python train.py --hidden_size=160 --positions="rope" --qk_norm=false --attn_scale=0.177 --init_std_qkv=0.0434 --lr_mult_down=0.7 --max_grad_norm=2.0 --batch_tokens=16384
MLP neurons of a small language model. Each row is named by its layer, matrix (down: output weights) and neuron, and shows model dimensions 32-127. Each number is 128 + 32 x the weight over its row's rms, rounded and kept within 0 to 255. Numbers have three digits each. A neuron's up and down rows have the sign that makes its largest values positive.
Before each neuron's rows, "fires before" lists the tokens most often just after its 100 highest values on Wikipedia text that the model never trained on.

fires before: "|", "|---|---|---|---", "\n", "ise"
L6.down143:066092133173155085106145151143085183147106118139107178089079134102142185137132100100190154120130126140159106107147072167104157152123135123073103158165169160092113034151028083154155134131121116065134141126108111136137127116125118133139190114154099155138187144111088114098075074159147125111

fires before: " ", " |", "\n"
L4.down313:110179120107081116156068102118101121114133153155144123143189103105127146116142194113058110187156149158069089105153127145149121084094116176140154151137085130160139134181125095177097159115164136151130087188132103109080105155136122172141137122076105104105117131132091132163121149133171075144

fires before: "ly", "ed", "le", " to", " in"
L12.down422:067107122153201151200148104151182102122118141138102056099174085102133173153077134176131124093142105152121136098107088183136107157205156145100114116113098153121103161142119150176148118137101170116162090103113144140143179105171133148082135142094125111119142143132113108139062162139105179143

fires before: " ", ".", ",", " was", " |", " is"
L13.down53:125129060156134093128125048140161176123131124128148105128162132134090168178159108162123102156114124114114112074124135114105113061132153197064088136145120057123139128108104122146123146093083109151157051126110137143049143147117142180140133137162151103159173157136068123148175157120089136161

fires before: "\n", " He", " The", " H", " In"
L4.down438:105168113057068100089086149138102063098109124154105125166103136080121139148089095143087137094162177135145171116140112163152168123072166124135133110134090103103190183129095133102131134095154167132143190126148060101114127110083144163125129152077169103216118116091110187139080131064085153096

fires before: "0", "\n"
L6.down273:141174087126156122082159168101124093127167159088109168112095118131145114172159101128087141168115125144107179152135117137098109160135141060121165120160137143127141120132151168090085160080145095117065163154107145120066169153174180171097087108065160106168143097139125085108117126136106118093

fires before: "\n"
L2.down245:093148125122145130123150183126119108126126174147082147087115076160103114083190208160117134099085087100104130131158094154139149147091104170124166117116155121143094138091125100100163115131139079104191157150100136120116171100146149154132139091191128184091155149090054065138113098231143124158

fires before: "7", "6", "5", "9", "3", "0"
L6.down202:133121080120159102106154190120176150135125169131168186100096129116175142141139084119107133163091101133080122073120113163138149114126087147087130118202073086168181075174128031097123148177091151175186162131136124116112144195099174142154135118119147131120139043176134072146108098081150107143

fires before: " "
L2.down372:077120124082150096124137137144144111121156128092069121135113229087129130154165136176136152135170195129135076090181127118146111080167150144158153122092096079143107116162098162087103079145121096106123108111162124109163145141162102191140142097196157161141106132143118064111117142117146151183

fires before: " ", "\n", " —", "or"
L4.down230:147117085170145148150104109162126105105147177162130186128201159096121113105136129096132095084149135157134071119125152053159123134121135205143107168176102093210139111203137136148119140182126142118071136132185152096090164149172094152147171157098143099137118156116096136152178126115069156176

fires before: "\n"
L6.down183:086176104124104128119104144152110094100139065167127125170068136143108145173143142166163135089126194141115203117133134096154072124199111116151124106129160162175136115153119153106173108139090174094132109154111152122118163152106167137124163116169136173185095097049117110139170145139071107127

fires before: " ", "b", " to"
L5.down165:137102123115144076158097113107149087150090166153139178117142155184058141125145157159172125194081130178165172048145173083137112081167114119082112133083120112109137093126143154150172164153095119126142101135135133134063108118165102110118101122136140135164156099144170081117097134123147106173

fires before: "ed", "s", "ic", "a", "ement", "us"
L13.down45:107091108118193119060138180164163099105094127136119118082126136074112133129150149116148086134130127157078174120137220104127159222095109188113106142158088087132181173150131172148093118132118200153136129096138140097145092133107129076091040102163140180095132106116083103109170162117121139155

fires before: "9", "5", "8", "7", "6", "0"
L5.down188:131150125152135138124129066135115144130094153149064151156166158122143090178052084124149153127090083097128119121192113109104105126152182163093153133126165093104087153117154062138113130168140141092158142114089103165137090165161183192069137111098141105074101132070114170128087075120142174235

fires before: "0", "9", "um"
L12.down39:166134142164155139119145159186107140164170129132147117120093116129087140142157096135129114115121061091057093114098156088156120117182130155112139146159054111122180080169092103145123102144111150116127150141060126199095150165123160157134143107147119141201208161125139164158093136114106090124

fires before: " ", "ot", " H"
L13.down444:095121188164136163181099158100091155082166172134169156132163137147143080200128096125119129140110132104152140098126088125099098070115117171151102107145077189087123133128153174142117133077155083108122146092076109149167137158112077149106101126125132065123067212155091171126100125121096088125

fires before: "\n"
L2.down201:197135099160177094092100152095080080145096142156095106108157097105105125073133115133110155054085130129124100111137096147082084086093142161090195156130152143150061110130127099072110125108106126125138125115143135146106129149119097137112097122196174136137123154112097109108084116162034143129

fires before: " a", " an", "al", "\n", "es"
L8.down163:140154138139156149075107144114127159096101123094178112119160119075111133117083151099141146075110109101170131144135103107143104068169155085163157141065142147154184138102146122102115086080077123133124105108140118167195122106120180063120175066076119154138155136171136101187131156074159076058

fires before: "ed", "ic", "ice", " of", "es"
L2.down250:163101155152125107094065118119162160117165096147150128185070162145138073136084157172134068098089143184182086125120122117132158154138128154098148154130098172157140131142098062059123142107229161153153128108113132150157106157094158147105093140102072129132109175060104161141132130168123160153

fires before: "c", "oc", "ain", "oup", "av", "ound"
L5.down258:145125126079103105075154137134190159143144109056145134078059137118166087162124151169134132080195161124126098142131124144122123144119147134157056128162117048192078158100143135104147143127178148105183149152116159077073182140123144170143172115125109092159128110219146124115128089132068134129

fires before: "ed", "ing", "es", " a", "s"
L13.down128:124117167137159125196132137108125133110136100151155113147059085165079152113119178115083094127124086157119078152167103161138075140093159165097125102033084152109085135132120125046108137117113146109161164141133163130160085154136144105177172132096103164080154133130125089119102141158133189155

fires before: "\n", "}", " |", "2", "G"
L2.down389:097113147133140084118146134120105117134080157119116165119127058116143140141168117105116114150122058100124103085116079181110141168145134158105125099115118125099096133145107135106105156134100107114125166080146162184085152144103118199159098163137148164164162217083111072065123107100147156114

fires before: " ", " |", "als"
L9.down177:152176133172155123094097130151181147105068181140122097104169152102133108141178163133069034144076135117083164129108092131096091169160172122164152169145104153085158103170066193153144124172080066125127113097153181165123114126068138145109157104116130108159136181068109184180099113134086145131

fires before: "\n", "way", "able", "-"
L2.down28:126108091104146140090158163148145115147146157068108103173123134110060156127138185154113123075218144121131124110095209169162108197151157153134116081164164158128144077092149116094134175077127098137125128071124120086148169157136137179123107118129154143130108174103065134164101123089138115125

fires before: "7", "5", "8", "6", "l", "4"
L11.down126:113076131108178131143175112162180136077120152151071190121130135200123195113164132096115177125158080111129123093118156129119099169166199084139170097114142117116122153134139143120112155147126148147101154188130134107059074088076128200091128133133074157138135116091151120104152119148139090152

fires before: "s", "ment", "y", "I"
L2.down407:105134127137133106113092163091138142121110140173162150085142146100146102162096149131120175115135152138110116121127083130123166132172161134126127126153207097213129150147080229111140114076068140099143127140132179157066145153123067160154062157133178152127086102066141092146153099101148154138

fires before: "s", ",", "ve", " On", " "
L2.down437:178135159203175130102115158134131142181179132118128121138115123127149166168107147215142042090166107146100196137072071108129145164140100132141107180097129137118169115162100144130171131098136075126150124097100133110111115158115172142090125119104116169092163092157040109074192122080177134146

fires before: "\n"
L11.down425:113144162160127130149083114173090160169162078118127074076108193078156127101097137093107129102154138131105136136132127058094148129198188078077111169186143105113132122100105141081187111140114095143115148116098120110087172165076117173195165133152138130190113157114092125172125175155123164117

fires before: "2", "1", "8", "4", ":", "al"
L6.down303:059139090116092078103133180123113094141137036089147168190103124106146120158124116140083126139108145107159138132113169100115101145138068150132097121140170158171155135148051124146154043171176160153075078170142150088150114153133167109145149172096127141121160090084142090120187130136115128097

fires before: "0", "1", "8"
L4.down385:166128127140139094125076174107151149119185077158126142132108202114109159128150141105156145145161130096157140144080099097123126173162077139107197087135145134066112165097073121151160152112109125143145108136093163184134129107161086191177070208127164108121143112102129116108139096140121128124

fires before: "-", "\n", "|", " ", " a"
L13.down384:078182109117115076179097175099098117094152117078073094070137151150139115108096141149140134139151135118152151142104103117133119114133141160119121175159173140134123122157137155092174126155133124153082144079118152156083157112091112119149179140182127143117141185113058138163142121127027112105

fires before: "s", " the", " it", " he"
L13.down151:138190147135128109109128155096136049138148116116134162176111122143101110158072109088113177119133125117099067120126123130191164128159066132101126147103128106175129210098110108134101114163111155058116063135107130130155112173123133143127142103119119126150111165083123085142177104162122116099

fires before: "-", "\n", "===", "==", "The"
L9.down211:093145046120099127095160164108125083139136110058040102117113076138103107112151111122122116125095065105122124147186152099141126101167132092099165153091115148110176137124065160156152135105112079144075147120142128140098137080111128109162086113129102173158128148142130135127119034153062149079

fires before: " |", ":", "ed", "k", "ing", "er"
L13.down156:119124157241103156158141134146098171097136132151113157101175114114163134132102133143161089079187196103176091086173098151188124116083106136131108124076074174080116104113130124095104142072128138132159103121135123127114127124196111039149118119142111095147097167120117058040091098107148076155

fires before: " ", ":", "\n"
L11.down68:201141136169141088147056139160191092100074162171172112099169107117125104142149156168109074136098095104095166121165122166133127126109091131146087116125175149130091101105125141147095099113122130092161109151120183135110124114141158128114138134059120106142126154164133127161134159168176137154

fires before: " a", " an", " is", " the", " known"
L6.down75:179144153133101034097134112086114120099157133103180150126106081074116128132057078131078127135093163094128119159146150121119127119080138141177106107118153131126118174114045102097113091087095164168163123164117144139148187104131161112109179104119135115128115128084154097143097096123106135145

fires before: "le", "or", "lect", "a", "on", "um"
L2.down376:197155162207106119150081107117159075189118110180119158066106079149108195190105080165109141120073145092153111136099156138132124178154115120122137092117097085147148102117125120144093134128132163123095135114133107168078092169132204128153164104171149085130128146147067154091082088133132085112

fires before: "in", "r", "ro", "ain", "\n"
L2.down338:120164140086094129047063160126106106113083109132159094106181136133095147134124132065049120110122132170149195132134147123108095092114143148052119143078096117150151108136126124107116126138087107069128108140130181134122104099116103086108083104094184168145103077161149109151170157159098132109

fires before: ",", ".", " and", "\n"
L12.down255:104127102045186127102153109127133139134104138170148100096127099147111135104140098129163079188118160118169118109179103164125153087178152127135147103161138123181090114136103121118167087112128142141166095124104097138066132112082114138098141142094092085129129103093085112143121121119091060082

fires before: " ", "ion", "ile", "ions"
L2.down385:214177082105139079210131118088141151102106133179130095124084130130092134152134116136069152125137143151099157151138131122109120145168084123107120096109193139143123137122123169095082128063107102164122087188136144138122142181145105168120143116125081085139103142131126084142158105157130193176

fires before: "\n", " ", "}", " |", ":", "c"
L6.down59:116074134141145134108110130110129092105147165088134191109179149147112175079182131212166168108135089149172130114117114074071135134223137095138141127136134093149128154200114099140146135065149115161120146101111142208138096174081059161132137129140133143131101118089181052130159114148146135136

fires before: ")", ",", ".", "–", " to", "\n"
L8.down348:111140108151132112073114155144121105143110079113120108099164148120124088169097165082159144120147069147149104129137108113119041151157096067178088130162119162103110124118171112143129121136147127091142103118166175150148158106071162077151155100186159124105082136087130120140071155113181168130

fires before: "\n", " The", " In"
L9.down156:088177122225153113107129151138139116151106125165149158128156095074126191148168165087063142161122156165169138151117083161133157159143121118142130157111162141151154132082139131067080086153137082123160156170152148123113131182162132104124165099101144085119166097129122094123150133088125084129

fires before: "ed", "e", "es", "et", "ing", "t"
L2.down198:155100157135083147169079117131154138108064103147153140119167139128156165151082151077079161111105139098093109119144058155139103154117146130107085160153126153204107076183148193182111089156159118144085116118139141102106158154061128171168168165118164181124102164152114161112153131094197119117

fires before: "\n", "=="
L5.down181:105151181141056104091176143112138055095110129188076081159125136157121146097143135142148132160097114130142135103131106128110124154143108145162125105124177126154145130145056147101169125133124086117115130113167203149149187152132114159144157112103129123117192132105140070157084097169124143129

fires before: " was", "ral", " is", "al", " G"
L2.down188:127154076148184109135147105104110115122119159121151182172132098128166087187165097075146155077122124060156094146138126164162172158104135076100092093119123132123114104133184171106107113106072158103157128134155188113116084164128146119150120085150140158185100042090102107104096106113131088166

fires before: "ed", "ing", "es", "er"
L13.down8:117068115130134169167152085151112146179099093149096102126151091169119135123100150151196113160107156127158153138155086131143174090104162087085190117127132095131125146136131118164144175137155118076142183137148101161133105137141172098165056112070108137054157176106110157099081070174151196109

fires before: " ", "an", " A"
L9.down284:084116141121145144127160168159143140150128160086161153144160181105099177148150143129129125178187131085133114165157142147108175066167134117139167139129095145148136132220168104119188102102136117045112056130090172105131111095092085176159101088185090126125143122133122174161125136067062125103

fires before: "S", "a", ",", "5", "3", "0"
L11.down282:098151099140107191131146123102139084152090125123075108172162162147148139131107076146135088119157127167108106116153106154132116142122201115144187146058116160164129129117139099144106122154139171109121137112118108124145180141128110113161146135147123115112123159088146128161089127209161131137

fires before: "v", "vent", "m", "el", "am"
L2.down46:113113168083158100116108155173092132075185171104095135127158167123086159122082109137122130123103062173119155119124141090127170028141130119140132088158116103146129140126123080110147082140147090138107160201111074150153102154077154082114160104098104169172058184098154145158090112133157225157

fires before: " ", " (", " A", "if"
L6.down319:128077154113115167144149127116162144062113094142113154149161149078131108103145074173108156150182100165102194189091130116118115110183143111104123125103106129130131133166190151112160078158123137155141104086121170103118110123134133139149134093119104168157077125180116099063114175135104115065

fires before: " was", " is", " has", " also"
L5.down310:120086132154095154146164099071091157163121073113129153120112054120090194163146142154174147158148102104145054163125087167158130180145156132101094090136136133093086142104120187106165166183096160082160116140130176096127153140111114104086113125145053131174141138173111060153072126100048117125

fires before: "\n", " The"
L2.down218:091151105162107148097126120134106084189104147118132116151114128151118118158093197164130168094139201098113136094153100158121108134080121136134129114161165079140155167153105124105163103106090148124145076160108141189088220122201148102167119075110128086130145114062095109110115095132141157133

fires before: "2", "1", " "
L11.down155:201139124152162139123170158158100107148098103127140095135128144099118112139115126136142095096200116174148141079144160115113120145142111051152162124162069103163127145142156071098156159114140122126203091113127126107158110135143134131109131081069088123134169102115126133124156128115124162121

fires before: "9", "8", "ident", "v", "7"
L13.down115:134115147141108177153170147140102156084135102131120144122155152135130133110100069067070147125125190134142119127148126116135140197153121096109097091168123119114104126153132104143154132173112117133176214096144181161128197109163215164179073107138132083119078143081154078124113092102114127119

fires before: " was", " is", "al", "ral", " also", " G"
L4.down8:094121122146124077133080154122104122108107081173177200147124092167101158160137077061090111083128102091145094127166151165113074148120099089167144183146158116106172184124110107083148141119098154062179113113151141145133152067035143134075164131132133085123138090145106115116084126104107088159

fires before: "6", "0", "9", "7", "5", "3"
L11.down307:141121145113126138161124150115156095110122119084067121142148107113115093080144103134043110128111126159072176153157131113104128062155124101102126107151076142120126151083118124122147139133150144157158235131122176104184104121154104196122133138143146126117090161132112142175110067142069135126

fires before: "\n", "A", "S", "J"
L2.down174:154080088124126125110095140148106086103051099132133138061109159124096106140125133077128162177111109051100129112151166135085109138169137102132129173094206120139132138123073153104144114092201140147142130135127203140139147109161094195089147129129136136144174140111131107075142140108132088125

fires before: " the", "is", "ow", "er"
L13.down174:135127122127176148155132153093107088129134122149150174137139049076137167139106152099114129151095163098099089132182092139216077131100121073099134143104134190175168164160074077132159082121171133110181114156132082134070155134117079147128172168131165132137093150189110135117182099120076130114

fires before: "==", "2", "The", "[", "H"
L2.down144:098182094161173077138104132141109151124109182126096126153094131132100106100116161140107084116156105148158153110221118106100131171148132038167163175138110125122134206187097165118134195127059178163109102172107163153127095218152173127104134127102127119138143120117132097152128156114054135152

fires before: " |", "–", "t"
L12.down241:133101151102074101085119053124175144158050147139093199149122126078139169172111107117169153079101134115176115110129122156117091154112136091093091131119078120174113062162189123127165129187130147128156112153139071117130136146101098123120112136051093127141152140125122104120178127163138171095

fires before: "c", "ign", "oc", "um", "ist"
L2.down259:131187085113144095116105154155161129145125100177131139134122125096162126142169136206137172152138081123106095081124104151162111110125061106152141141118072122164177114109119102108115099080172098115190177156121127088125100160125162148125134065126114109179220120101090148085113097142099133174

fires before: "v", "vent", "m", "ition", "am", "el"
L2.down131:168109145085078095166145104142050096057169137130111165121138165167104126081144103106190127144199131123141143115157117170138126085160194156122125104120130081102087153125093120134091120095149162091161119158095102092171155084149137131147119094140101128136113169137141104109111153188101109160

fires before: "9", "6", "s", "7", "5"
L13.down235:119081177105159149154156193093109103142159100184088095124110119135156176059145119187137140149147112153188128044100182110145152154154145172105161079152100152157156089166114133117108154132109127130175136166124149120124169079138096173128111087163100115135078165132140145130157154077142150135

fires before: "ure", "ur", "ction", "ures", "ed", "y"
L8.down60:094109211089128104102112121110138084111135126176138119131042168152126148112181118168115170102143148128146106099158071108099141144098111147127120169180174150170081132110128168134142132084173127087123155117080095110096161147113146148115104105130115081125130176069141138107118147173056126078

fires before: "\n", "cc", "fter"
L2.down350:160074037164158110105118120122170044117162131113081109125103073165110126176120129078126152119171182141145094089141116122194195165113130110140110101140129068110143128117096086115116131131170177101160135106130145108068156161127146111066123116119154113176131184060100128168152136088089199090

fires before: "ed", "it", "ived", "ing", "ited", "ual"
L12.down109:089081164141130182122198139135126150106189132159073136086122097092156120159127146141141043086130093058205109167108149144150205065165096148115123131161142120131080111110135134095122129125107099130157128161112139151163135139140112095093184174057122123168101154131081167136094152131140149193

fires before: "-", "\n", "one"
L4.down151:174133117160090073168136126160149102169096109103093082160144092121114131111132157140128141079164100153107039065179156155168134170116074126158122099158161113186178157138084213129139125133132145178104108084177151163137153109146142129149101130076095074133128156084119133174125118064119094085

fires before: "oup", "ound", "av", "and", "an", "ay"
L12.down203:106160119107128141144114180162168126166197135097125086062111140087134038148170126121076087138094183138099125081065141137107166154164174151104129109152121150068111097162098127112135108133106103075126174127104148141111123116137139132094135149095127083116141124209203106142131090128093102122

fires before: " ", "ly"
L5.down328:074117181158124110133185172172156084133176074148073137115113166140145157159131109112185065074107159121119114112206131189160153113092170141102160152075132167091151099122103126145163130127096092144061139146117107096182117140109125134112112123095119150145129183130172135092152118157166100133

fires before: " ", "e"
L2.down40:139124171183134106145116101101087091116176120151109155106052212100084152103168105156091061145095059116144106134143153158142136071114132149104132107127127068141157191132086136093070155110144136129109074119114107145181067101132131148093167142134149163131119155125125083085163132140077101130

fires before: "v", "vent", "m", "el", "am", "d"
L2.down184:110098125147082112122181084108069087071174116120122150130125144105117139089105151111146054061098155130182153117120110135091188163122099149103147088142120137069159127195085093071145099141133121074109160102094156138192120111122135138121112072158201077084159147158195155179136127187098121123

fires before: "p", "es", "b", "mer", "ec"
L9.down312:124127108081162112056104142152094110166122147155221133068150166110120160143097124150142097105123129126085049182155122114085174171112121124104049100183133150099127138076119142109132134102155133098115115125136111105124138077097122149131081102157183134142114218107109100118120131158133116174

fires before: " ", "or", "ag", "o", "ight", "/"
L4.down223:098144123158149161106099097136160164113101087155126167097114157114153066172111093143122073118131139113114159144083165136188124144138125064145160143120176103098071172096084183144087099170053147146133132147150133152150108110104158111186156086148108099097085106142097174153096089168164198186

fires before: "s", "r", "re"
L12.down352:156124098195155119094102161102177104099133142107133114108157132077132077095150063120138127115104161139109180157150176049104114145118086114068095111090135138129135169100136144168043076137154116137085145100143085092148122093128150052155103102084154135123132125094134117161097143193155153127

fires before: " ", "is", "iz", "o", "ar", " the"
L4.down432:101146142125135096183192080085100163089137140111107158154092117057117199168139094139127148126084171168175173115154137153146110131078109144125083120152107158127156122107140116160135141115093124158171200143152126126076120167111116179126135110122170130071099153159081129122067106103132121128

fires before: "-", "ch", "\n", "ound", "ail", "us"
L4.down3:090135140123081143164113093083159132140125110130151140167090136154143094141071112130095169172111050096142123172166043173104144167126084091126160120102149153153175076117112093157141157149071145119134125124144107113098153135180114106143148109164123156155083113132091140090143142099156145155

fires before: "1", "2", "7", "6", "8", "3"
L13.down148:163156125105148127115139156120084171034130201098146120169098087097137180163143122140149127127132130101113066160046099127138131136127130090122117148130174170219071140140143148161137125098167148135081153110142133146120111147119142197144151169127128135129062124082128119128120084114153139128

fires before: " the", "le", "any", "os", "ar"
L4.down70:084131191173098072110118124063144155120146130140181151111130076122135138183157170104134153188124118136116138154107124122117134163078139069142125128149161131126156128107123075080084174111138149112153136190174103094122125142120073135116161144149145106135119135164111114074132133113106175124

fires before: ",", ".", "ai", " and", "ity", ")"
L6.down198:077136159143150180136072182157136104103185159083167135134187170147076118122162185161094067131109092095160154153146073081108075166134100122142138161113130121144153158141170152130158135088141102063110123149126106136147124089055125093094111119130147146125201111143123122121052140120103156123

fires before: "8", "7", "0", "4", "land", "2"
L9.down133:184173092175113094080057166157143069125116121100109160131123088084137178088104105093162145120067186091156177151102079142173122137125078120175101162144129166155167120132111169192136118122108133172072093119166180129149123117110124207151084106110139125145091144170220137134157130056143087100

fires before: "\n", "|---|---|---|---"
L6.down420:148127114121139144131109162109113128146145175123111132064159147109083150116081128128080133173114129062134098145168113100199162110082159096142153164129147148120082101118076164063172111095063187093113104072150101159059172122133083118144133134139119175132151119094087118158105084156102164129

fires before: " "
L4.down383:114076096127073045128114149115128116173156149136136145144148216094098152166148094176077143087153219172131098090169092124093094159130125133086162153092085115112159120196157122119095148168153093082110124181099174133114095158038077193085152098118140144128094168090088122092149092092136176074

fires before: " was", " be", "al", "ada", "ad", " G"
L2.down19:128118149131105130172222147151118110154166135136140149157159088174110147180102077103176164141130170069139112113148108102186077172073148129181077116105209138087075127133104147082115118167098105119098084100172156142080111129073130151093160176139126130131109105093111171091101147135151116126

fires before: "0", "3", "1", "2", "5", "4"
L11.down302:112127202158131139104124164129107089154129155182128106136113125164111248154178132166114092097114137118113135091174159110102179133130106069134148193101148078153166094146113094114121081168158149115153163054109103118204104147182162163147128099050090095146100151147109095191102117120082149140

fires before: " was", " is", " also", " G", "ff"
L6.down227:206110121141160128138163102154060120107129124165119112154128145171132093161128138154125085138149099102149156127125105141088084131117145139128048142123147099094106148179151147118077165137124107097077077063095084098080116135128152205116156110168141108035099177152089126167148157106126067173

fires before: ";", " |", "eral", "\n", "us", "er"
L2.down84:066124140068119179125193078116152119110144089099139143150148146130125127155131115157080196146099120149133070087152104117177080104088160159161136166111147104108097160169130114125113119119127139123127222154116113146150187073153123164145134120157169128100071120106128126151167142164038145099

fires before: "ol", "ed", "iew", " K", "ing", "est"
L8.down367:180086131108144129146159166113121161132103088135141058151100111151101144107171068117061083131174108107180181138186112149149119132115140152096117127128110126140111120100158167094138156083117106094164117123118167104174129140090131118094169102101168101106139136097123106178134149161086177050

fires before: " "
L4.down367:077125147169112198125208108116100162139180156107136099129149130053165151169067077076157079130146168112147121132141128138115114113099131092138137114162110164112112072092136117117100151113189092118133119143165141093123115153130134171094157146117072116082109135190138131131108098073125097106

fires before: "9", "0"
L12.down11:101165149124151098097141119176143148115136112070101145143132120118134129146167149087198145111111126101160181119119130124129060164203112123118151096131102135096097168083162122090084164171069152114111156084106132131096105175123133180205147133134126146171175170110132146154084072074185134178

fires before: "ures", "ur", "able", "ure", "uring", "|---|---"
L9.down324:156158155132140143159138132183151127132180188157146170155079127129158131068126151174090137112150175136118105117111129161131131130113170123105189155094148089174078139104147151128136140102151109162109090149123149027079148122108098117107154125092084115187102083121169114138120144104057141125

fires before: "s"
L12.down269:139158178118130095073149078139199091152173072103114134141085133105083095140133064162136132135130196141126078122130167133103112120168090123176127112134109120101142156171159127170118104128120115140112090106124160099130113092143074122153063133133141161183079148159137105160171104097129161118

fires before: "ition", "it", "ed", "wards", "ing", "m"
L4.down263:157128145115174141162176039162102142143135117198172155183118095095094110108121119169132112104163159115155179094093130138170209075134149133105104106088085063070119115169181120078119115126229094133130153102112119098138130121165114128131085162077067141164136167113167157074133117136151125108

fires before: " ", " to", "us", "til", "le", "s"
L13.down143:081144085109164155246149103123142138178099178137203107191106129151052095142099117169081151156170124145127106075113122180100119127140142120092132139128067154139197094116115138157136156137137117173091109124142169142092124155155154094150094052160111154144166112164138110115079126157067186132

fires before: "\n"
L2.down140:141151137110142101138100130051185112167092162156091205110145112080073106163114161106101102113097143129117118147195124146144152148112098134123178130099134155128150170115133148113075129145127133094092139100115170123082147059156149124093154136159122150094129137080074099138137124211158055140

fires before: ";", " |", "N", " F", " S", " J"
L2.down326:097101179161075174123091089062113122114134118127116142113100109140127120150153206133136127139097102166114125129122114089159112096147121124176136149108111107132179126114136166171189120120115118109117182136084096128123157096169108183092084172137140110141110166117074103124156081165082193087

fires before: "\n", "|", "|---|---|---|---"
L9.down325:133110113148116186121120115155092107112078133152083094082067146082129083086153112090112162100132145158175121143159131107050153140153091077102118102121202125195157082110102172129137163095109056165144150061091136117158129117112087147150176190180132172197172159161160103103122143196110189139